{"hidden_size": 256, "head_dim": 64, "norm_place": "pre", "rope_theta": 6190.0, "rope_fraction": 1.0, "qk_norm": false, "bias": "none", "init_std_o": 0.00534, "init_std_up": 0.0454, "lr_mult_down": 1.5, "max_seq_len": 256}
MLP neurons of a small language model. Each row is named by its layer, matrix (down: output weights) and neuron, and shows model dimensions 16-111. Each number is 128 + 24 x the weight over its row's rms, rounded and kept within 0 to 255. A neuron's up and down rows have the sign that makes its largest values positive.
After each neuron's rows, "raises" lists the tokens whose logits its output raises most directly, leaving later layers aside.

L17.down70 [153 111 130 161  87 126 131 141 142  81 120 166 141 107 115 157 139 144 142 125 130  82 125 117 159 139 139 128 185 168 143 117 120 122 164 132 137 116 141 164 149 121 116 148 146 139 128 104 150 172 147 128 116 143 114 122 122 152 135 122  91 151 128 123 112 163 125 137 127 130 102 113 103 108 126 174 125 118 170 155 145  92 144 124 103 107 191 119 130 148 136 121 128 128 133 194]
raises: "ical", "ces", "ist", "is", "ists"

L20.down486 [132 113 156 148  78 101 132 148 107 144 115 151 122 137 102 137 118 130 150 109 146 163 120 165 121 149 141  97 124 102 112  85  97 105  73 115 136 150 164 171  79 131 101 143 159 166 133 158 147 116 104 130 129 125 122 128 145  91 125 112 143 112 112 131 183 126 165  80 151 134 143 126 132 160 107 128 125 132 120 111 135 139 161 106 101 144 134 133 155 109 105 118  89 129 106 142]
raises: ".", ".\"", "\".", " respectively", " if"

L20.down571 [ 94 162 166 119  97 135 100 176 149 141 122 155 106 172 115 166 145 104  99 109 176  97 103 137 129 130 102 129 109 114 114 111  95 151 109 109 149  92 120  91 120 116 126 142 152 123  84 144 152  74 107 153  99 147 115 115 129 125 148 130 114 122 144 166  82 130  94 133 161 115 147  97 143 116 157 183 161 149 129 126 138 139 138 156 138 118 123 117 103 138 146 106 124 125 119 129]
raises: "ates", "ants", "ations", "ities", " families"

L16.down103 [135 130 118 127 157 103 179 134 115 154 124 147 144 115 102 132 159 139 106 150 145 125 127 108 123 135 130 128 191 164 164 133 126 135 148 162 137 117 112 135 118 126  97 127 138 131 134 120 172 141 101 119 100 144 141 111  78 161 160 104 109 145 119  93 101 152 136  89  85 144 124 127  88 110 134 136 121 171 103 136  84 133 118 122 103  89 192 136 138 128 107 130 123 109 174 111]
raises: "ed", "ive", "ions", "ing", "ional"

L19.down222 [148 154 120 104 132 123 142 101  88 119 101 108 153 108  93 120 124 118 117 134 152 146 114 118 146  92 130 150 117 161 119 136 114 109 170  74 115 148 130 131 115 154 124 170 165 138 138 183 119 163  93 109 152 122 111 112  72 113 129 141 136 104 105 119 129 109  95 128 120 114 119  99 135  98  64 135 152 166 135 128 117 136 109 127 111  93 119 124 146 127 131 132  89 158 130 174]
raises: "es", "ing", "ed", "-", "e"

L19.down297 [133 163 107 126 202 131 114 117 153 123 125 153 113 149 127 131 141 110 149 156 120 183 147 123 132 120 181 129 127  81 123 133 127  86 150 131 103 110 153 156  89 144 173 113 178 132 125  97 116 121 184 119 101 163 158  94 184 137 169 120  88 124  99 106 161 162 161 121 108  89  74 156 116 153 120 100  90 111 147 144 136 180 138 123 136 135 129 154 142 127 169 118 117 142 119 146]
raises: " Year", " Week", " Season", " July", " November"

L20.down526 [ 89 122  93  78 104 120 144 130 141 118 152 105 154 133 140  85  98 148 129 145 106 101 103 115 135 117  94 143 131  82 158 170 126 158 127 129 142  81 131 110 119 110 107 150 159 138 141  96 127 171 112 137 125 173 102 108 150 151  99 129 142  99  84 136 145 105 120 121 106 115 110 124  98 133 121 121 112 127 118 156 137  97  92 105 146 116 120 143 155 165 107 119 161 130 124 134]
raises: "ist", "istic", "ists", "ant", "ing"

L19.down694 [115 180 129 154 134 135  92 151 127 165 151 126 120 138 129 123 133  88  96  77 102 114 129 166 124 156 132  97 107 125  87 149 112 101 178 118 105 146 157  97  79 151 134  95 157 149  98  85 167 126 132 134 131 120 121 142 141 104  95 138 146 162  96 123 171 107 117 105 132 147 141 107 157 109 110  90 122 171 123 132 145 161 158 186 157 127 124 125 105 127  97 149 120 108 152 134]
raises: "s", "ts", "'", "’", "ments"

L13.down499 [ 89 128  81 151 114 115 148 125 179  57 112 109 149 154 139  92 111  88 134 147 141 100 116 114 134 115 118 121  95 156 112 162 134  87 144 129 113  76 161 134 155 118 180 127 106 108 114 151 112 124 127 124 179 162 155 166 114 137 125 122 171 162 150 130  96 142 177 151 155 133 165 144 121 135  81 132 138 139 129 138 152  88 135 144 140 123 120 124  95 128 157 142 111 195 160  97]
raises: " there", " it", " she", "ever", " he"

L19.down662 [144 160 162 128 103 136 141 146 152 128 146 128 115 146 154 143  94 146 176 110 149  95 117 128 139 153 134 108 180 148 160 129 141 133  95 145  77 112  77 127 104 160 159 111 120 113 141 159 152 136  79 133 102 188  75 134 119 146  91 120 123 137 136 106 150 144  77 129 123 115 124 140 110 128 142 129 144  83 131 141  83 122 114 135 114 111 161 163 185 137 159 102 142  98 165 110]
raises: "ional", "ions", "ors", "ome", "el"

L4.down611 [150 102 154 142 118 148 136 118  97 128 132 146 120 135 127 140 137 131 145 125 116  95 190 134 154 156 144 154  99 156 158  92 102 154 146 135  94 163 123 166 109 156 100 137 128 129 147 140 111 126 142 148 131 121 182 120 136 135 148  80 106 176  87 156 118 120 120 169 145  79  95 119  85 156 121 154 121  88 152 129 106 124 124 143 124 147 124 136 151  71 152 116 129 181  92  86]
raises: " include", " have", " are", " exist", " provide"

L15.down648 [142 112 130 134 107 116 143 140 128 152 124  96 150 123 131 129 135 153 108 173 106 112 174 145 152 140 129 131 150 134 106 134 148 140  75 132 130 131 112 156 133 121 167 109  98 164 128 140 128 151 146  98  95 139 142 124 110 133 147 146 129  96  91 113 134 136 159 149 127 147 115  85  98 163  93  96 126 125 138 119 158  97  85  99 120 104 110 159  92 123 113 127 137 124 157 123]
raises: " are", " were", " come", " include", " have"

L16.down307 [116 141  89 165 102 115 165 105 164 115 123 121 156 135 117 147 135 117 119 134  95 118 120  78 117 174 115 135 139 155 111 134 154  73 140  83 130  89 149  97 160 117 151 177 134 107 137 135 161 159 160 138 109 146 172 146 111 132 128 113 133 184 127 126 148 134 163 120 114 122 125 156 111 134 119 103 163 113  99 113 132  77 160 138 151 118  72 155 121  72 155 166 137 167 122 114]
raises: " it", " they", "ever", " she", "rio"

L17.down267 [114 117 133 148 115 167 117  92 121 128 143 170 120 160 125 172  87 109 153 114 128 107 162 135 122 152 143  95  96 120 151 139 122 152 104 103 110 156 189 118 137 128 117 168 186 162 103  92 119 102 143 160 103 147 150 140 134 133 154 168 129 142 103 131 104 123 105 193 119  87 123 144 143 141 102 136  79 124 147 113 141 128 133  90 126 135 103 128 202 106 109 123 100 143  93  98]
raises: " include", " have", " represent", " carry", " issue"

L20.down240 [134 142 141 124  94 151 139 133 107 151 126 111 118 144 130 142 123 157 114 133 124 138 135 131 116  98 156 121 129  91 112  93 159  85 104 153  88 137 116 134 194 168 208 118 108 126 126 134 117 128 120 145 135 131 116 113 125 161 195 118 147 106 154 150 160 115 153 114 182 103 141 135 135 122 127  80 130 116 153 183 132 137 144 102 116 171 128 110  85 136 124 166 137 139 107 120]
raises: " husband", " mother", " father", " future", " wife"

L19.down607 [111 114 133 129 108 118 153 183 114 151 175 111 136 121  85 134 101 136 143 135 115 132 143  99 113 160 120 154  84 107 131 106 159 146 140 128 135 127 134 133 151 134 143  96 130 158 135  89 126 130 141 137 112 137 134 140  99 156 181 150 118 119 151 127 142 114 121 162 145 137 134 142 117 145 146 129  83 127 127 143 137  89 102 165 129 118 124  89 166 117 127 108 174 111 114  97]
raises: " include", " are", " have", " were", " provide"

L19.down209 [131 119 115 129 110 162 127 105 121 109 128 109 129 146 140 147 104 101  81  81 128  89 116 117 104 127 191 131 126 156 116 132 141 110 163 112 141 129 136 110 108 132 125 153 107  91 134 153 127 130 120 139 165  87 116 168 100 152  77 106 153 104  96 126 176 121 139 134 132 131 148 123 150 107 179 151 136 108 113 127 125 127 142 130 118 125 141 126 144  96 153 114 146 129 125 131]
raises: "gue", "ease", "able", "gu", "range"

L17.down351 [ 88 154  75 125 100 118 147 147 150  85 131 148 129 125 125 142 123  76 153 126 150  89 107 149 144 138 140 148  95 148 124 138 131 122 145 137 105  79 141 102 164 148 131 176 128 123 133 108 131 112 135 117 144 156 154 134 122 150 132  94 130 164 105 113 120 125 200 131 156 136 136 114 141 161 129 147 130  93 142 135  99 101 149 141 148  70  89 117 118 121 194 163 147 135 170 104]
raises: " it", " he", " they", " she", " we"

L20.down521 [ 77 138 131  92 137 121 119 136 115 124 161 153 139 154 101 150 103 154 134 121 134 128 136  75 145 139 134 118 122 160  56 106 134  96 165 138 144 116 119 146  77  98 119 141 145 120 151 125 156 133 127 164 122 117 123 154 123 121  76  93 131  79 133 136 161 107 127 138 155 132 115 132 157  91 118 131 116 129 125 137 157 145 139 111 112 170 140  89 162 111 151 177 129 119 127 152]
raises: "'", "’", "body", ".", "orrow"

L16.down176 [132 162 152 146 120 122 103 118 139 150 118 165 152 141 137 168 110 109 125 107 134 177 149  83 132 135 155 153 108 134  71 168 138 126 148 107 130  95  70 158 116 143 157 139 112 104 169 166 113 112 140 121 128 153 133 143 136 126 152 121 103 139 117 108 137 121 141 122 102 165 168  99 167 137 130 140  87 131 140 136 131 106 182 131 101 100  75  76 136 129 135 109 144 173 157 128]
raises: "ly", "lies", "des", "lot", "rail"

L20.down235 [100 149 139  93 124 130 114 127 148  68 115 134 112 123 107 111 128 123 120 115 156 130 136 135 159 155 134 114 107 127 131 137 100 178 115 134 176  93 146 107 101 110  79 137 114 157 110  87 182 130 176 105 123 142 114 115 113 155 161 129 136 113  99 113 156  79 111 122 150 109 121 138  92 111 145 139 155 130 157 152 155  94 154  95 128 165  83 158 140 135 110 119 139 157 130 138]
raises: "ally", "ator", "acy", "ating", "al"

L20.down99 [158 131 130 123 115 115 146 115 139 163 150 120 105 144  98 134 104 159 140 107 118 155 103 148 163 132 120  83 131 108 120 147 133  96 157 117 115 103 131 124 135 101 146 107 143 117 160 173 120  94 120  92 121 106  99 162 131 138 130 121 139 153 121 104 126 120 150 113 112 137 108 146 115  72 114 130  94 129 132 172 138 120 155 132 123 135 102 164 121 125 111  69 131 127 119 127]
raises: "ly", "ever", "spite", "lies", "vis"

L16.down78 [167 115 185 136 193  99 102 111 171 135 173 116 198 138  71 107  97  77 166 116 100 133  69 141  97 108 113 128 120 139  68 113 148 132 140 127 152 162 102 131 109 130 124 119 107 120 124 179 188 132 129 148 165 128  85 170 153 148 126 143 131 150 108  80 117 128 133 105 126 112 142 128  98 132 149 141 136 104  82 143  99 123 145 172 135 154  98 135 117 137 102 120 143 119 129 106]
raises: "ux", "au", "ñ", "ș", "ira"

L11.down542 [ 68 128 126 141 107  99 141 131 155 133 164 152 100 139 108  94 117 137  96 159 139 137 173 130 144 130 182 123 125 166 146  99 124 106  83 105 102 156 127 182 134 134 107  91 105 110 157 153  97 134 106 121 135 138 125 135 111 127 179 146 114 162 112 152 151 148 110 176 160 126 128 142 101 172 131 118 148 133 114  95 164 127 125 118 158 161 142 119  95 145 150 166  98 129 138 140]
raises: "che", "ches", "chen", "ch", "cher"

L20.down509 [132 160 105 124 126 144 137  81 136 149 156  97 133 130 122  90  92 156 125 117 146 124 114 113 121 149 125 142 138 149  94 128 137 148 101 103 129 120  86  73  84 104 188 154  97 114 103 152 127 125 145 167 136 159 164 131 140 102  83 155 149 133 125  98 114  91 119 107  67 137 113 112 161 108 136 146 136 127 141 122 115 149 135  71 118 165 104 106 128 156 139 171 181 125 143 139]
raises: "'", "’", "Col", "pot", "face"

L17.down607 [136 139  92 119 137 142 147 115 164 104 153 145 154 147 106 158 139 119 128 142 155 152  67 146  94 145 120 169 143 112  94 101 113  83 137 121 147 126 132 140 106 118  78 127 110  98 132 112 131 123 132 144 154 117 113  94 119 136 141 120 132 154 112 125 138 130 138 125 121 115 130 100  89 136 118 150 165 140 147 180 118 142 120 103 147 140 108 160 158 120 172 110 136  73 147 141]
raises: "ir", "el", "med", "ud", "rd"

L20.down534 [147 137  97 119 144 104 126  61 149 151 116 162 143 110 136 147 128 140 128 101 180 137 169 150 136 150 122 127 112 128 109 121 141 111 122 100 135  97 146 125 127 113 104 117 177 131  92 124  86 142 141 154 173 120 172 140 125 117 149  88 119 131 138 106 114  72 149 106 147 118  92 145 121 129 130 102 132 106 126 107 162 126 127  93  75 134 145 149 119 163 139 145  92 129 162 116]
raises: "c", "cal", "cer", "che", "ch"

L13.down537 [107 126 107 125 127  87 121 141 155 111  87  88 144 134 118 147 164 101 131 129 147  82 113  92 120 144 151 100 110 127 147 163 120  86 123 149 138 110 141 115 138 145 168 169  75  76 109 137 137 115 115 116 132 130 131 152  85 139 102 112 155 126 121 135 137 158 166 159 137 164 106 133 134 127 162 128  90 153  94 127 138 128 124  97 170 117 120 138 133 146 174 141 111 171 159  63]
raises: " they", " it", " there", " she", " others"